Part of a small language model's weights.
Size: 16 layers, width 160, 5 heads of 32, MLP 448 SwiGLU, vocabulary 1683.
Architecture: RMSNorm before each block, no biases in attention or MLP.
MLP neurons of a small language model. Each row is named by its layer, matrix (gate and up: input weights) and neuron, and shows model dimensions 0-159. Each number is 128 + 32 x the weight over its row's rms, rounded and kept within 0 to 255. Numbers have three digits each. A neuron's up and down rows have the sign that makes its largest values positive.
After each neuron's rows, "fires in" lists the words (lower case) most often at its 100 highest values on Wikipedia text that the model never trained on.

L13.gate217:097113149134161161198120066095127121131120100135102077171040104095116103132111134147146132155107136142142187194174163074139162086102152133104103116183139117103116144119089097124160105148152157081072154099160090080117150108141113128099103159195098155115122159114125186110131143079103158122116168087087158114161127114083091111087081116195069101110163159186088133121120125129074162131126051088090145160165113084122136121084117121092170118163119118166095100088154102088070102176133122
L13.up217:074200134156180114113122129109184164137133058153102067099082155030157182086126117139116154120098128107117125199080179088099153111175116149150120175083138140123200118118107091119127087145131088193096122143177147143130139119116105116103095110082140117093102103106128135163143080088128140128078132142141075176140116152115097133197106137170116108072097130152127062128076137109123080123187123039110117123125166083148143102090101090118146137129143123138119118151175144123111083120079117
fires in: "japanese", "jewish", "romanian", "hindi", "italian", "indian"

L2.gate345:156123127091073105098096146106111165114156129062181034107126123104068165144151181077153087153127138085122176098130073143111113081127098157142093133105161129125128107073112148122097104127121107129156127166150157121126090069085145141130089132109114081141071107115129099146144152182083155140177141175121106156092117158172162130116201145088147027077127126121134147119179169133073124079126118161155187094161095141135102158103129160164114131151206103123133120095105152171096078092138110
L2.up345:147135097116115112060107090121161166099132110089116080104149137118052148131125161107113168137148117089168133115138106107117129079107119135150099111113194129079101078082093141115126126127107081130129119148158130141091088105122137163115092161052129047092085129103156051174133122155099120152159139130093090124082154120181163108132116150126180066088175125112143126108202179112124121072158122173165153092159162120157139161122161128193136189159171133124116147077128172162154111136213184
fires in: "were", "3", "hits", "around", "chinese"

L6.gate364:116102119141176111124138127111148102162091180100167185079104205125174114139187106125149028088114133178098140141121177156129113090125121079147162117094147119129074154169139066094094142177152106105127133151163059129152109132112110186121150148168174123145161108080146115132149165191095101123097131089131133138174125157131121149189086131156164094063138097147155155101075087134137129147069121114158085102084110129139122121104128118216079165129092190123157090136101149172146138095122113
L6.up364:078053079103155143105191091066150146097053139155103175133095141137149115076118129102131026087118113135093144136115141206140122111123147104114147094045107136148140128137130069116140157149140125120141087104130149127167128088137156113115106095161170134102117123104169085170111133172135085123105149143088112136131151181085176151086123114112129162077133083137174097038106113137196112085088137116121145146109108090170144175126108134156176104161142219109158081101141146147128126134150137
fires in: "house", "himself", "crime", "self", "president"

L6.gate115:140082058056122145162140142167071155165145091120145119116106095068158108067094120099101118190128123168115110153127103132072118129135128132116116091121122130068133157102114060130149044170191149159155154108214122155174111106103146118092097137134135083177118080148127132127109097151105107134045103165084129112100168099144117137130104130172100189119140159107110073182160115158039150166099119127170124162087150101133077101168131143190133132141126093151138155134113111087115133123122088
L6.up115:149126126080148105154093132137104159110108086090161156069146100099130102120088176093146128175140133136137124079081126117111166094154078093124156118114109142082106166094135138110122097099126074148165103080144176141174140116155122120130072123155123072184123138148149052210074110124153133015127152082144134140131131133090124179073106118120106219132129087117126150170132127112113130098100155140154112164089088115096126134114128048085124191140076133188116171135122158145085134120081169
fires in: "television", "captain", "individuals", "taken", "this", "taking"

L2.gate142:118171121127182137099115096131123095122120127174144189107111114044096125111120096109152112106115118124102150136140153174069175119185125086093089082189149135172065090089085067105131104105174109137134135121215162116114184126101123145116151151104186144156153153135128138141135073131138181179084140124109076161109142088126161060182130143183148152155137119144154129126061076116142085140121132108097109149069092181116146101134148131109122115138167210153085101120108158174067145140118154
L2.up142:125123122118108195122145104177050124119112111101150121116096112110105117093165107054140123086125155120114102188109166202100190094182116142115150070173119138156142146136149064112134122137135173094081179124138114082141122114105145090171128147078117143155118091122114150093094061107141186167183083106140170137105147096172147102094173161114109136143137125118219188124127100094149095131124064084155117092107104108138195158169105187098128119125165185136095107162140117156114179138139101
fires in: "track", "tracks", "signed", "significant", "journal", "jack"

L5.gate73:163143128046076126125178136135067114136127161163144129119121123100099130130100157117106084126117114150096139110189127112149161104083120108106134108165206155194138085132126086092156128175121103102122120170143157072099065150118126153122182104116100133140077139155112127119069065161132136090106110121189114132150139106107138093119140088088118155098152092148157102121143069124097081044139186138139107155092176127223164144131070143143135100164109121130110078070136174118151087141172197
L5.up73:085149074087104155145115154118150138116211071149151138095170114094113158124134179120175184134139168141144089083174101089088149088078107131148177131124143116111125152137131129119082097103124121140137162129103153138106150143127067135099120117118112202098071198108120064062106091105174114077132122104179107104131135099123115083163116116183124130151114070120151104152108148078176150128113125141129116091178069140099164171166129129152163121068067222087164145118135055105131142119127125
fires in: "had", "have", "its", "on"

L11.gate8:111109151138171128111140100099106119124153107144105162175040154097112146095058134129123092202110120087124115122150139171095195121171109160152069135150136147153136054070171127098129131115142127166110133170174070123136137115137112120129051133123050195104083098111184131106113082163167091111150168160112079105098125159120088096115139121136140156143177148151112096088154103147088133210122147115109172136195119108136085141120102129124163098092140174158088184102154185126112110153126085
L11.up8:102073114144126089155192087021099103153070126097140098185142124063143186078124151157071124178167167112164162126129148212123099059159152113113143154164146164134097044108158166150156123099140099162132133122136100119096067122097152110148085133164083087155146140150102055136142117165109133148161113143087120077107095122139120146151131126132137139154090136113151109116113101100136079136130154153132154143143142117120035156104119158115150092149144199179109098117169113137118107168105105
fires in: "it", "country", "died", "there"

L2.gate172:132171128134123041099158165132085128085136125085163099179121144203161113143111083119138146114110107118157153106110156103069152123112128127136094141125084140077108158165219149110096106121134125156159101128140131047122158091123110139117155093130102134082145073147188165162135183093193141098079088129119145134073142131067106186151112210120104153114160123144112116163154142124119168115149050131096155112114133114109134126144144113114167106119063084194102152146079121107087182140072156
L2.up172:150197165149088059116163118141181120109116139099156116161144122204163117120102107140152131124161087093174190123104128094084144133168178126110131166149174140130127162164183167083045136164148123163087088110141130058145132095129149132124118128082137147124128095133137126151149143099194147147087090150109128115091113122077081162142132226121093134081165139179138124136155142123140176147161082130085141134148124119121137142123180075145177148127064080151127123129049140153068152139067146
fires in: "states", "city", "canada", "state", "organized"

L2.gate151:182155137129141121088114108150217117121110135137081125134087146110108143166088088113178123126157087144173141084164202107087136080140130120144117135157128120121094122089115111123089145105158134156119077100124171134133126196140144198115168132167163176103111128141153101139178135158137168057106099110135121137133107103112100119083083129093159123117104157124083148126118147177082097120092136150079139148088172075094162161106171076075025146142168152105080150102181134149132119120177219
L2.up151:145156147080118146095119168179168077096131149157103125113086135098135217155129173117169159105197055137124134105122152135110146129084130134126078155130171155168127146123096101103087192128142176128111067082112202106108081110123136146136142128101169165092101113138140093162133130126129087081136123077166170210181090127111130137153112154065135107119080131139106135139152148118141106120139108107092161104137118105114196108114180130073073154156151146098121147121065212078124087164168152
fires in: "have", "had", "would", "only"

L4.gate399:111100156130158087129122162099127135152095137130097147106126110158166160168143150148095139143164104095071171120135165193165115100139118130172125101064140109120131119120110107165127111128134083192157128135167114092155138117094081137128121129127141145102117207063169128172139164152133153098133114169149177082157157138154146093138116142150067137130123194173101081120080118198100172084113149160141187123137097199043091106126180120159107156177228103143083183121142165154137130129079104
L4.up399:137162118181136120110061143110097132167158179125156155108175140137138107170136089066087124106125089119114184117117094097121110116143116103074134138168139120140059114148061150132159119154137171118215121114159155143081134167144115151137093241098164169123124095144174067141103147115134119076129109079154146110107130122195158087162172145171093130123134099192107147122134203135091105079155086147141156094103089158070109110143099126154161193136141122131121157140091183152122130113172106
fires in: "under", "more", "some", "other", "would", "through"

L12.gate13:179234214138197107111165120119107127145050149138194138130103111175138162069173128152131098073159171144103111119114136112114196124126160151159093121082133086135115138105127139126148108053158139132174096095100134140132149155179184134133165115160096120111116110155122113178132133128121128167173156146115057071095121135091100119086169118130098132083103133117140140162101191137117139099146124121110120073096125145058097104099091171143133156159097100148138182153102117162155117061166127
L12.up13:127144155093115156108168152112115185139120107165123116062173159096133124126084179144127134083096130053174060118112104120092183128093150123096148083121175117127102134135123152141107130184129088137149161105110123158145108126121052148105135071086187108124213156163149161122134101171125123152159218133134101086164083074089123155076144135125103140142054156147128146138132132145115145172127119129109182138138146130108162118036136173149138162184133120205075125091110101146146172150092125
fires in: "a", "together", "spartak"